Weights of a small transformer language model.
Size: width 896, vocabulary 8192.
Architecture: RMSNorm before each block, rotary positions, no biases in attention or MLP.
Training: a variant of Muon for these matrices, 6872 steps.
MLP neurons of a small language model. Each row is named by its layer, matrix (down: output weights) and neuron, and shows model dimensions 736-831. Each number is 128 + 32 x the weight over its row's rms, rounded and kept within 0 to 255. A neuron's up and down rows have the sign that makes its largest values positive.
Before each neuron's rows, "fires before" lists the tokens most often just after its 100 highest values on Wikipedia text that the model never trained on.

fires before: "\n", "-", "|", " ±", " |"
L7.down1308 [ 74 167 135 119 164 157  98  99 139 158 111 149 168 118 189  99 100 113 109 164  98 110  79 143  87 168 146 140 180 112 130 124 152 112  92 133 162 105 184 112 150  61 159 100 159 119 109 116  95  93 145 179 156 100  97 106 124 102  87  91  85 125 135 119 153 145 108 135 128 125 137 164  88 162 151  53  57  83 152 148 153 166 164 138 142 158 145  77 112 108 114  94 103 106 146  98]

fires before: " |", "\n", "|", ")"
L7.down1318 [ 98 124  97 164 100 128 112 105 151 112  91  85 149 122 142 141 149 130 153 139 170 144  84 115 199 103 139  90  83 164 117 113  77 118 148 168  99 146 126 102  70  93  75 141 127 117 135 141 138 114 121 168 152 102 102 138  96 153 178 130  61 117  96 136 154 186 166 139 130  70 158 131 168 132  68 128 127 146 101  99  85  90 128 147 139  84 150 223  83 130 166 123 180 136 151 140]

fires before: " the", " a", " her"
L7.down1199 [145 141 107  60 178 182 171 119 157  54 189 168 135 124 139 105 121 152 202 167  99 148 111 107 122 110 124 165 164 135  90  82 131 137  84 152 131 123 150 106 140 168 156 152 183 121 124 173 155  93 135 155 144  80 134  35 142 146  43 136 178 112 116 148 133 139 188 122 174 190 107  91 129  90  95 141 139  96 117  74 106 123 123 116  67 125 123 100 128 154 136 102 155 147 123 111]

fires before: " of", "s", " in", " on", "S"
L9.down1243 [182  92 122 140 125 100  90 151 119 150 119 151 105 143 106 113 200  96 105 164 153 147  72 140 111 148 158 128  72  82  66  99 127 149 169 143 137 118 161 114 159 115 118 113 152 154  86 157 128 122 160  93  87 159 139 177  87 111 137  68 134  73 129 159 174 125 106 130  62 136 163 177 133  79  82 104 128 114 126 103 188 177 162 137 121  99 146 127 178 112 120 137  85 134 127 106]

fires before: ",", ".", " and", " by", "\n\n"
L7.down488 [ 48 193 154 109 180 148 177  98 154 189 125  93 156 174 131 153 160 107 140  81 115  85 141  96 142  51  87 142  93  80 141 120 114 151 155 114 180 110 163 112 123 135 126 132 116 128 154 119 143 137 133 103 119  58 116  83  88  72 127 132  92 119 150 150  90  77 169 120 145 178 126 130 103 118 124 124 102 120 149 113 152  45 110 153 124 122 136 132 160 126 159 144 144 135 152  97]

fires before: "\n\n", " The", " It"
L9.down463 [ 98 124  99 126 135 142 161  75 144 137 102 120 126 106 168  95 166 116 114 118  66 120 132 140 146 127 150 116 114 169 149 151 110 160 160 105  85 105 112 101 107  91 166 122 113  70 110 122 147 117 180 127 156 161 113 101 103 182 174 144  36  79 150 143 108 109 144 117 163 133  81 130 139 133 138 138 120 193 143 129 143  68 109 156 156 218 141  96 122 182 198 164 136 104 196 183]

fires before: "-"
L9.down1787 [177 150 138 160 111 172 127 152  88 168  95 155 101 156  76 125 113 133 127 127 152  98 151 119 127 157 153 150 195  90 108 160 140 167 153  50 161 181 126  95 101 143 186 136  79 154 152 115 137 188 153 182 158 120 111 109 117 123 164 126 130 158 108 146 165 165 164 120 118 141 129 150 129  87 131 110 144  70 195  88 155  63 138 120 153  92  93 130 121 147 105 136 135 118  88 100]

fires before: " to", "ly", "ence"
L7.down397 [174 112 193  94 183 107  83  55 128  94 111 180 184 107 172 118 122 127  73 202 160  95 121  98 124 179 143 105 136 143 156 107 147 137 119  77 153 152 144 158 121 146 157 101 129  82 130 152  87 110 143 108  87 104 110 105 135 151  98 149 120 128 170  84  79 141 110 115 150 170 136 142 154 184 149 166 123 196 133 134 111 151 117 116 165 130 133 160 105 121 127 161 152 111 196 169]

fires before: ")", " mi"
L9.down393 [158  51 143 126 158 138 195 141 172  88  66 137 144 179 144 102 141  69 136 120  98 171 125 149 112 135 175 144 114 136 103 178  85  92 122 124 166 179  91 134 110 125 130 165  92 102 140 129 111 133 160 124  78 189 141 183  84 103 138 141  90 105  91 126 141 146 146  93 118 115 181 157  68  96 101 104 151 199 139 142 139  96 182 123 132 100 100 182 174 109 163 114 142 130 118 122]

fires before: " to", ".", ",", " in", " of", " and"
L9.down1108 [173 173 143 103 117 173 119 131  93 114 113 181 111 112 175 143 144 101 115  68 108 163  89 119 185 171 153  85 144 139  94 151  43 104  58 162 137  90 113 122 138 107 145 152 187 176  70 153 120 167 114 141 126 126 115 168 200 135 171 144 157 144 104  95 145 154 111 123 103 121  42 117 140 158 116 166 158  99 131 113 189 146 162 182  81  94 131 134 106 104 147 155  95 178 109 114]

fires before: "=", "2", "1", ":", "oti"
L9.down421 [140 132 112 179 136 154 119 124 160 159 144 113 122 127 152 108  95 115 125 149 134 100 190 135 122 110 160 126 114 135 132 102 125 109 173 105 114 174 131 103 115  89  71 128 174  59 131 111 219 100 181  74 117  45 136 122 171 139 173 159 126 164 120 128  85 146  49  95 147 182 160 127 140 149 129 142 182 124 125 121 135 118 191 100  89 163 130 139  97 173 109 167 113 184 109  74]

fires before: " in", " on", " as", " at", "s", " with"
L9.down396 [111 105 108  84 137 173 183 227 125 148 166 101 106 101 133 122 146 122 177  92  90 155  90 102 109 181 113 122  94 191 102 125 135  87 113 126 144 154  91 148  96 167  89 114 147 114 120 154 166 127 129 141 163 101 146 113 167 133 188 186 129  87 121 102 117 102 160  96  74 184 132  50  68 141 159 140 202  92 118 174 165 151 108  96 141 130 121 148 123 110 143 128 155 104 105 172]

fires before: " |", " York", ":", " (", " that"
L7.down2355 [ 77  86 147 108 196 149 123 131 131 136 122 106 113 125 131 208 129 172 104 149  74 107  89 117 175 146 119 113 137 102 169 103 108 152 106 146 107 114 106 119 127 128 141  87  99 144 156 157 117 126  72 139 146 138 144  85 104 136 132 113  91 144 123 111 138 102 127 121  75 129 106 119  78 160  86 163 154 164  97 104 119 124 126 144 160 169 124  98 118 126  77 120 100  83 116  98]

fires before: " by", " and", " as", " in", " with"
L9.down1662 [157 141 151 178 154 137 123 117 131 172 154 153 124 138  86 126 154 148 121  59 133 134 140 136 110 100 146 178 142 122 132 116 106 148 137 116  88 116 143 101  59 157 151  95 130 109 165 135 154 178  97 141 110 106 105 166  94 147 155 137  93 117 126 170 117 126 101 120 153 105 107  52  84 100 163 131  86 117  78  78 142  84 161 121 110 126  44 186  52  91 170 130  34 132  82 113]

fires before: " |"
L9.down1768 [100 122 111 111  94 155 141 104  75 138 157  76 133 148 159  92  83 183 103 178 151 122 147 138 106 102 155 116 100 163 152  87 175 136 150 100 115 108 146 106 128 191 118 120 129  72  57  93 108 127 123 156  88 120 126 153 161 155 128 121 153 133 112 142  97 134 128 120 109 134 122 189 147 107 105  96 137 118 144  97 143 142 122 146 106 164  70 102  76 106 177 124  72 154 169 145]

fires before: " in", " of", " by", " on", " at", " with"
L9.down299 [200 154 178  91 119 101 143 131 178  91 145 129 106 145 136 126 113  35 114 118 137 109  56  95 139 130 162 141 123 140  95 121 195  97 128 121 122 152  55  84  97 115 119 100 102 118 104 194 137 167  81 140 123  94  92 132 141 149 117 137 139  95 154 158  89 144 133 156 117  79 117 110 107  88 127 108 149 100 113 141 175 135  97 115 112 164  84 157 130 137 145 142 122 184  91 108]

fires before: " |", ")", ":", " (", " \""
L7.down358 [ 92 110 105 125 137 190 126 153 148 130 120  61 148 132 120 124 150 187  79 137 124 153  50  99 147 100 135 105 154 142 147  99 162  82 124 133 145 130 134 143 125 116 131 142 100 135 190 136 138 128 161  81 108 155 128 145 164 133 161 102 158 183 111 165 159  78  74 110 164 159 126 108 115 168 124 184  62 137 110 104 175 120 116 110 120 165 123  96 136 115 102 110  85 146 116 120]

fires before: ".", ",", " and", " of", " with", "s"
L7.down73 [107 163 146  72 164 100 130 118 139 183 110  82 103 107 145 188 112  89 174 109 172 137  79 122 169  78  63 106 190 189 130 109 171 106 104 137  85 104  92 137 145 100 128 140 107 106 101 115 166 104 177 140 165  95 150 132  96  88 161 124  89 158 103 191  94  97 103 185 178 123 207 137 102 130 163 162 129 115  84 105 171  66 115 129  94 124  84 214  94 167  89 128 106 101  77 136]

fires before: "=", "s", " =", "ion", ":", "rs"
L7.down382 [145  89 159 196 155 125 144 155 148 151 147 135  93  99 168 178 107 131 177 192  63 123  94 119 179 140 112 150 158 123 127 116 142  68 167 124 101 124 108 123 144 147 175 131  86 179 141 151 169 140 108  88  75  90 103 153 139 144 124  88 159 152  98  73 145 144 157 131 126 175 200 136 141 138 145 131 180 105 119 137 161 150 101 166 144 203 158 115 169  95 142 173 153 121 141 153]

fires before: "=", " =", " and", " life", "s"
L9.down2021 [102 145 128 190 122 134 213 183 158 129 176 151  66 112 133 131 106 116 132 152  91 157 127 156 130  82 138 145 179 130 105 126 113 172 121 114 108 140  96 147  88 130 181 161  61 147 146 165 105 133 156 158  87 112 147 144  98 116 136 115 123 137 108 163  84 156 163 186 128 139 148  77  91 138 146 136 144 117 104 115 103 109 169 138 122 205 125 137 144 130 130 103 186  71 104  98]

fires before: "="
L7.down2193 [122 120 146 102 138 154 166 149 137 125  98 109  98  76 100 124 103 106 152 204  96 133 188 105 140 134 147  93 114 119 146  87 173 109 102 172  94 155 156 137 148 126 140 136 140 146 127 126  97  65  74  88 102 101 133 141 116 162 141 173 153 127 104 147 177 107  75 137  80 172 199 138 128 104 131 117 130 178 127  69 116 105 140 105 113 161  57 118 116 164 134 144 110 144 169 145]

fires before: " |", ":", "+"
L7.down0 [115 153 162  79 118 165 111 167 164 117  81  99 139 112  87 185 159 118 156 132 149 155 119 169  92 121  82 121 176 125 111 132 174  95 108 107 116 134 120 118 153 157  39 116 157 123 108 167 143 142 155 100 116 158 131  69 135  94 113 109  73 160 133  88 112  87 126 113  96 119 172 184 131 162 123  89 111 169 177 147 195 144 138 102 129 127 108 176  46 139 146 147 189 125  68 133]

fires before: "  ", "\n"
L9.down832 [153  63  98 124 143 136 115 166  86 148 151 145 113  86 171 108 146 145 141 114 140 136 112 188  92  88 125 160 128 109 113 179 140 125 115 160 149 148 127 117 109  95 127 144  75 148 142 148 193 129 136 184 199 144 138 177 141 104 140 149 144 191  98 155 141 127 185 159 159 139 114  91 138 157 117 148 155 117 116 166 120 112 101 148 129 153 106 138 143 137 116 121 110 108 158 118]

fires before: "\n\n", " He", " In", " he", " the"
L9.down2017 [163 190 128 255 119  87 171 112 152 143  95 152 102  71 166 159 158 116 169 137 138 116  80 134  72 193 107 137 109 114 103 106 113 112 138  82 112 116 144 129 110 124 185 130  84 109 135 129 118 130 124 119 137 138 109 159 180 115 135 138 119 145 133 179 170 107 134 156 136 156 140 106  85  86 111  95 122 159  39 168 172  59 139 124 155 127 100 129 153 152 102 155 192 130 147 152]

fires before: "|", "%", " |"
L9.down1034 [ 84 128 100 180 123 105 144 157  72 165 124 137 191 115  88 118 127 116 117 115 116 142  81 169  91 131 109 154 172 134 122 187 154 142 125 102 169 102 132  96 146 144  87 127 136 142 106 109  81 151 142 125  86 139 146 111 127 196 143 123 102 148  94  91 126 210 178 127 144  83 100 182 178 111 154 142 110 178 181 148  79  89 139 134 129 210  35  90  91 155  90  94  43 102 106 107]

fires before: " by", " in", " on", " to", " as"
L7.down2143 [137 109 160 152 174  52  82  90 204  79 122 122 126  75 205 113 155 164 202 157 178 148 127 112  97 185  82 140 181 151 116 143 120  88 123 117 183 153 162 103 115 169 155  85 169 152 126 132 156 125  88 118 121  93 208 156 117 103 133 117   0 135 126 110 121 124  96 141 126 142 159 109 149 147  77  83 145 128 138  74 119  44 169 180 111 170 156 119 108  79 144 145 180 102 118 148]

fires before: "=", "\n", "\n\n"
L7.down666 [ 85 148 157  66 117 105 147 159 197  53 131 137  55 133 144  87 121 145 124 115 185 141 152 119 110 112  73  77 112 152 131 163 165 127 146 155  90 156  77 102 107 187 119 117 160 149 174 166 137 117 114  92 127 151 134 125 162 146 134 148 116 130 133 132 116 125 133 110 147 216 152  87  71 158 165 154 142 109 174  96  92  93  74 148  71 203 161  90 126 164  87 176 105 142 131 149]

fires before: " (", ",", " in", ".", " and"
L7.down960 [127 201 125 152 197 123 128 137 132 115  76  76 166 118 163 136 111 124 134 127 141 188 157 137 163 104 178 119 121 152 179 142 144 119 175 115 168 102 174 160 158 134 148 103 127 152 131 122 158 113  97 138 147 163 122 125 168  85 115 109  77 178  90  93 143  92 140 114 148  97 158 134 103 167 178 126 115 134 134 125 133 128 170  95  88 110 133  70 130  83 100 191  88 121 140  86]

fires before: ".", ",", " and", " in", " is"
L9.down1057 [114  56 132 146 113  74  74 103 106 154 114 108 126 137 158 112 135 164  79 136 188  71 115  95  92 182 113 143  47  58 108 146 130  89 168 174 107 132 179 101 104 143 189 173 120  55 160 162 179 144 104 119 121 105  99 139 123 104 141 149 151 127 109 137  96 170 136 121  83 127 141 115 146 160 119  81 128 101  93 119 133 117  78 151 140  74  82 146 110 111 161 140 110 147 128 128]

fires before: "\n", " (", "\n\n", " |"
L7.down2222 [106 145 173 143 169 159 212 157  61 170 129  97 181 152 156 125 128 104 135 117 160 128 167 129 122 122 161  95 156 128 132  90 155 160 127  95 177 169 148 138 161 111 105 134 123 201  63  95  89 103 186 193 115 142  78 126 153 149 165 114 126 104 147 126 117 150 141 149 166  89  93 118 137 120 155 142 124 143 147  69 164 151 159  87 118 151 142  83 132 136 146 253 188 100  84 132]

fires before: ",", ".", " and", " in", " (", " |"
L7.down753 [121 149 145 126 135 140 114 172 136 111  98 133 134 105 149 142 117 178 100 157 103 172 108  76 129 136 109 122 106  95  87 123 145 145 131  94 134 103 136 103  85 113  88 169 123  93 113 152 158 145  98 144 121 122 109  87 139 106 116 120  99 126 169  84  94  87 111 101 159  92  51 189  75 153 109  85 173 101 154 107 100 140 103 125 131  93 116 123 116 134 137 179 143 117 175 125]

fires before: "="
L7.down1980 [133 124 131 124  82 167 151 165 132 100 126 128 115 124 112  59 148 156 159 174 126 169 138 157 138 142 102 102 163  89 152  99 127 112  97 164 136 155 136 129 118 105 151 119 122 196 163 104 148 139  59 145  92 120 129  98  80 176 178 112 113  56 115  85 147 180 126 198 178 134 137  96 124 116 128 143 141 124 149 148  95 140 177 116 211 184 176 116 114 113  70 132 112 176 153 137]

fires before: " m", " |", ":", "-", " to", "}"
L7.down708 [ 88 113 199 167 190 176 149  86 141 166  52 125 129 194  91 196 213 134 121 182 151 142  77 145 100 123 102 135 106 169 191 132 116  79 118  65 136 143 111 106 145 128 116 141 145 131 132 172 153 152  94  96  79  98  86 129  93 144 118 178 112 129 164 136 172 138 162 114  82 149 108  80 203 146  99  99 158  86 142 137 141 168 130 124 111  71 109 142 113 132 142 127 146 154 119  87]

fires before: " as", " is", " in", ",", " to"
L7.down530 [155  94 114 134 160  66 153 138 137  76 102  47 150 150 119 133  93 132 143 176 143 132 111 128 215 145 196 119 137 171 146 123 141 126 137 127 195 141 168  48 189 150 161 107 113 151 175 168 163 152 162 103 112 219 105 145  93 125 179  93 102 175  64 133 113 190 101 122  84 120 124 106 126 124 160 184 147 141 156 133 126 103  87 131 163 154 171 144 126 106 127 138 157 146  99  82]

fires before: " the"
L7.down717 [105 151 179  89 139 169 114 172 103  55 153 142 151  93 119 109 143 153 174 110 123 167 125 164  92 113 155 153  99 108 126 147 131 117 125 130 108 144 162  88 155 146 108 143 153  99 145 144 125 165 143 131 126 103 128 100 132  82 124 103  95  78  74 114 173 134 102 128 129 114 149 117 102 166 113 103 134 117  86 133  98 110 111 126 136 153 139  70 132 162 112 156 187 116 137 145]

fires before: " |", "{", " ("
L7.down1499 [ 95 138 149 132 137 150 122 146 134 136 170 125 131 177 137 185 110 163 159 189 111  45 133 103 121 141 174  65 179 124 108 145 105 137 100 166 147 164 134 166 154 162 127 149 122 177 173  95 124 131 161 158  99 132 151  88 183 176 115 115 123 102 123 201  89  91 104 125 131 108  98 109 191 153 161 147 133 101 118 120 114 108 157 169 172 151 177  71 171  99 184 118 136  64 180  70]

fires before: "\n", "\n\n"
L7.down1687 [133 124  81 139  95 120 127 159  67  85  95 163 161 108  99 203 167  53 151 189 136 125 134 161 146 119  88 135 168  87 125 127 175 132 116 121 148 177 167 115 143 118 117 112 174 125 138 125 134  97 150  70 172 117 102 116 107  83 129 154 129 152 131 155  84 154 113 141 156 116 111 108 115  92  71 126 159  83 104 113 186 161 180  88  69 123 100 171  94 156  99 184 103 115  98 142]

fires before: "-", "\n"
L9.down313 [153 142 111 144  94 126  91  76 108 143 134 118 147 184  97 111  90 135 170 125 112 122 178 141 168 120 181  93 114 134  83 169 131 189 135 137 120 185 167 112  77 120 125 129 127 148  96 119 151 125 104 173 137  79 131 142 172 104 114 150  77 142 163  95 152 108 160  91 124 183 122  91 108 155 122 105 119 159 129 135 143 120 103 118 150 125 170 212 138  86 195 140 107  57 116  95]

fires before: " |", ".", " in", "\"", ","
L9.down2038 [148 117  78  97 172 143 114 104  82 107 155 134 144 220 125 137 177 119 103 156 102 122 172 128 156 102 181 136 105 197 114  88 150 131 134 172 152 120 196 155 111 138 136 102 195  84 155 134  57 141 130 129 127  88  75  94 105 143 148  91 150 148 125 109 140 126  98  83 182 112 163 114 104 172 205 100 197 106 119 152 146 145  68 123 134  83 143 107 143 103 117 117 137 195 108 133]

fires before: "\n", "\n\n"
L7.down1063 [135 153 109  95 141 181  98 151 104 182 112 171  94  85 135 115 183 149 149  58 224 115 119 150 124 107 136 152 136 134 125 154 111 124 116 111 116 152  54 126 209 122 108 152 106 102 133 135 102 201 101 186 115  89 119 156 165  93 149 153 163  89 165 120 121 104  94 191 135 109 160 123 130 155 130 129 126  89  92 141 122  77 129 145 124 122  91 102 137 126 125 142 143 107  89 124]

fires before: ",", " |", " 0", ";", "."
L7.down1974 [ 61 112 165 152 113 114 120 143 128 154 150 101 156 141 126  67  51 151 140 146 102  93 153 127  71 152 143  91 114 101 103  85 186 101 141 103  96 146 125  89 129 108 133 174 150 118 134 194 138 103 131 106 156 151 109 118 150  97 164 149 109 135 159 109 119 218  51 167 156 113  51 203 131 103 129 173  96 163 138 115 131 106  89 140 131 165 111 150 114 123  99 184 115 121 132  93]

fires before: "\n", "\n\n", ":"
L7.down240 [117 111 132  80 136 105 135 128  88 174 104 134 116 105 158 175 128 172 131  94 137 163 159 120  95 123 137 125 108 119 154 104 145 151 153 137 163 105 152 160 167 131 149 168  67  61 108 134 131 154 145 161 173 146 125  87 101 152  97  99 181 122 187 180 139 127  93 157 115 149  90 132 129 153 149 155 153 130 140 126 129  73 140 127 111 178 147 116 162 103 114 132 115 138 137 137]

fires before: "\n", "\n\n", " the"
L7.down1897 [106 130 104  82 124 127 100 128  95  99 114 206 121 169 142 109 109 123 183  67 186 116 116 115 111 103  73 134 151 136  75 114 122 125 187 166 118 115 128  84  97 135 135 142 116  98 156 116 106 141 133  75 123  99 145 101 176 136 107 194 107 140  91 112  86  97 181 139  66 130 103 141 111 191 132 118 121  82 146 109 147 111 107 131  84 103 131 129 113 116  95  95 100  85 133 152]

fires before: "on", "ons", "ve", "ona"
L9.down1066 [173 129 139 204 125  74  95 190 122 110 123 179 129 164 108  76 163 180 153  69 110 137 138 106  79 106 166 126 104 139 128 113 163 146 145 135 140 153 138 127  67 134 149 103 121 125  55 156  98 119 133 152 102 182 103 114 156  76 123 175 134 183 151 189 126 124 177  73 125 154 170 111 107  94 111 204 128 100 128 131 156 138 109  73  97 146 139  82  82 133 128  95 158 145 121 118]

fires before: "-"
L9.down91 [203 139 150 108 151 129  47 141 111 144 112 170 205 171 118 144  97 148 134 145 107 150 133 153 105  86 205 183 137 192 130 120 157 139 147 142 126 132 186  70 103 135 118 114  93 190 157 133 134 135 169 152  98 125 161 130 135 138 184 152 118  94 161 168 101 167 149 125 134 138 105  94 174 107 154 104 124 123 141  88 141 139 148 158  68 130  70 136 112  96 134 101  99  97 196 131]

fires before: "\n", "\n\n"
L7.down1498 [109  89 116  93 124 120 119  96  88  93 102 110 133 121 102 144  92  71 194 173 106  82 172 160 147  18 146 156 128 144 113 101 116 129 145 138  96 132 122 102 144  72  56 137 146 176 151 126 104  93 147  59 113 153 108 119 130 168 110 123 136 123 122 133 117 119 130 136 120 113 109 129 132 133 120 139 102 137  85 115  95 122  91 151 112 157 134 162  96 100 126  75 149 130 129 146]

fires before: "–", "-"
L9.down1282 [140 204 134  98 102 147 148 133 127 109 132 129 200 159 171 138 100 108 160 118 129 147 141 128 130 122 103 149 104 155  87 141 143 155 117 132 115 153  90  76  79 138  92 117  81 132  87  75 109 119 169 136 194  94 112 114 100  94 127  96 179 140 170 128  99 151 149 145  87 115  72 133 191 121 101 170 161 131 124 120 171 120 151 100 101  79 108 113 123 114  83 137  77 179  85  78]

fires before: "s"
L9.down1414 [ 66 120 124 139  88 145 122 153 121 124 184 150 197  85 151 154 108 138 128 145 111 149 100 108 105 109  95  84 160 127 118 122 118 142 177 133 161 104 119 151 138 123 158 164 144 111 119 128 142  68 143  76  93 122 155 144 117  57 135  77 116 139 121  88 180 114 157  73  72 125 110 126 148  77 112 132 155 125  78 143 160  98 184 158 183 159 128 101  88 118 122 133 164 161 165 104]

fires before: "-"
L7.down631 [126 137  97 150 138 179  84 145 144 105  90 125  75 151 107  97  97 140 103 196 157  94 181  70 133 139 129 114 152 109 114 204 140 189 156 146 163 102  74  88 176 107 158 117  41 156 105  53 182 146 113 102 166 131 102 115 131  89 135 173 159 131 127 132 163  78 110 143 128 132 130 178 108  80 168 107 124 164 148  98 156 101 124 207 150  65 151 116  86  90 157 163 132 115 150 134]

fires before: "\n", "\n\n"
L7.down2064 [133 124 142 141 132 164 142 131 136 117 122 175 127 134 125  91 122 122 137 118 137 114 143 185 174 137 152 171  97 116 102 127 158 151 114 132 146 115  90 141  74 129 120 122 107 103 127 131 125  77 113 154 139  79 105 132  71 137 131 111 124 161 136 106 129  63 119 154  81 137 111 100  98  90 143 103  94 144 108 148 154  91 159 118 166 129 124 137 100 167  86 157 142  85 199 126]

fires before: "-"
L9.down1038 [ 87  94  84 105  86 163 121 157 129 111 124 102 150 123 124  94  96 137  98 127 161  86 126  79 110 210 145 109 122 124 164 146 108 182 153 131 129 130 173 127 167 101 148 130 107 142  63 142 132  47 179 165 112  80 181 133 131  98 169 121 151  95 119  92  86 117 138 175 140 151 119 142 154 140 110 101 135  99  81  96  97 200 155 167 167 127 160 102 139  90 137 108 124 152 189 151]

fires before: " to", " with", " of", " in", " for", "."
L9.down808 [200 113  97 101 156 142  89 119 103  92 116  65 110 157 134 146 165  76 175 162 129 170 163 104 109 205 151 111 167 116 154 155  78 110 133 154 109 178 158 193 166 134 115 168 141 126 137 166 107 118 112 140 160 180 158  92 174 124 137 173 131  50 162 153  88 201  94 137  69 148  88 139 173 113 148 121 141 107 115 159  84 151  94 162 103 131 136 143 139  97 142 118 158 140 167  99]

fires before: "s"
L7.down1794 [114 121 129 115  92 149 153 140 111 110 159 111 151 158  76 153  84 142 220 173 135 144 106 185 142 199 179 134 186 191 129 160  96 146 132  93 141 142 169 149 141  82 141 178 147  88 133 102  83 121 124  89 134 131 120 119 137  81 126 132 141 148 144 119 148 147 105 150  85 155 135 103 168 120  87 170 128 109  88  97 156 140 136 169 171 120 135 156  85 147 168 150 109  83 167 103]

fires before: "\n", "  ", " TV"
L7.down1781 [115 130 127 139  66 152 133 147  70 178  96 123 172 154 140  77 118  90  90 136 138 122 107 133 148  56 141 118  69  60 131  86 147 105 117 113 151 104  92 163 114 146 170 151 131 116 144 113  85  99 141 187 133 155 147 100 155  80 117 157 134 128 157 166 133 121 152 116  32 111 119  92  85 121  92  62 120 110  85  85 145 104 116 157 160 131 123 177 117 123 132 139  96  90  98 143]

fires before: " of", ".", " by", ",", "s"
L9.down515 [184  92 144 165 146 112  89 138 131 139 113 114 134 163 177 143 104 110  54  75 112 146 105 141 121 125 151 138 142 159 136  87 112 197 147  44 135 149 131 164 160 130 128 113  72 130 125 103 148  75  73 100 134  64 140 127 115  26 109  83 173 178 155 163 127 151 145  88  57 179 152  97 110 178 118 104 115 121  38 102 128 133 151 141  87  92 131 245 100 136 138 147 117  94 108 158]

fires before: "\n\n", "\n", " a"
L7.down288 [144  77 118 121 162 155 133  94 165 130 196 134 159  86  74 117 157 204 158 150 170  88  99 115  65 118 177 143 130 122  55 104 128 120 131 131  90 157  86 155 129  92 138 151 111 163  78 153 150 162 158 153 148 106 156 163 155  67 112  85  61 107  69 109 112 136  97 134  88 171 200 125  93  91 104 169 144 181 104 133 136 115 148  98 103 198 135 144  93 152 132 136 135 133  46 135]

fires before: "–", "-", " 1", "1"
L9.down1797 [151  74 111 123 133  90 115 105 158 181 142 170  48 114 124 132 109 123  87 170 133 141 161 152 141 154 173  95  96  63 143  69  48 148 134 132 135 208 134 182 116 143 133 114 144 141  73 119 146 147 126 157 129 147 126 193 131  68 135 106 103 130  48 136  95  93 166 165 142 112 138  82 152 155  96 150 124 133 110 100 167 164 114  84 115 133 120 107 148  80 174 145 126 110  90  88]

fires before: " to", " of", " in", ".", " and"
L9.down1813 [147 157 133 144 132  85  76 132 133 149  99  82 162  81 171 131 126 158  99 200 128 167  86 159 175 124 171 146 138 127 161 135 142 132 156 130  74 110 126  91  34 100 132  93 166 110 159  95 161  80  78  99 124 145 102 159 109 138  81 183 188  67 130 125 130 129 147 178  85 119 147 131 123 135 143 143 176 123 135  76 179  89 110  85 139 131  94 146 137 159  77 141 139 140 139 150]

fires before: " of", " as", " to", "s", "ly", "ial"
L9.down563 [187 136 161 139  71 161 118  82 130  95 154  98 111  98 112 170 116 143 106 142  95 169 143  77 132 128 111 103 129 129 146 150 130 141 136 114 143 110 115 101 163  96 169 121  86 137 123  77 115  93 173 139 138 111 166 131 101 122 109 111 135 113 181 166 140 137 110 160  90 165  93 139 101 124  92  79 142 113 186  61 144 112 155 135 129  53 113 136 129 126 103 130 136 181 188 112]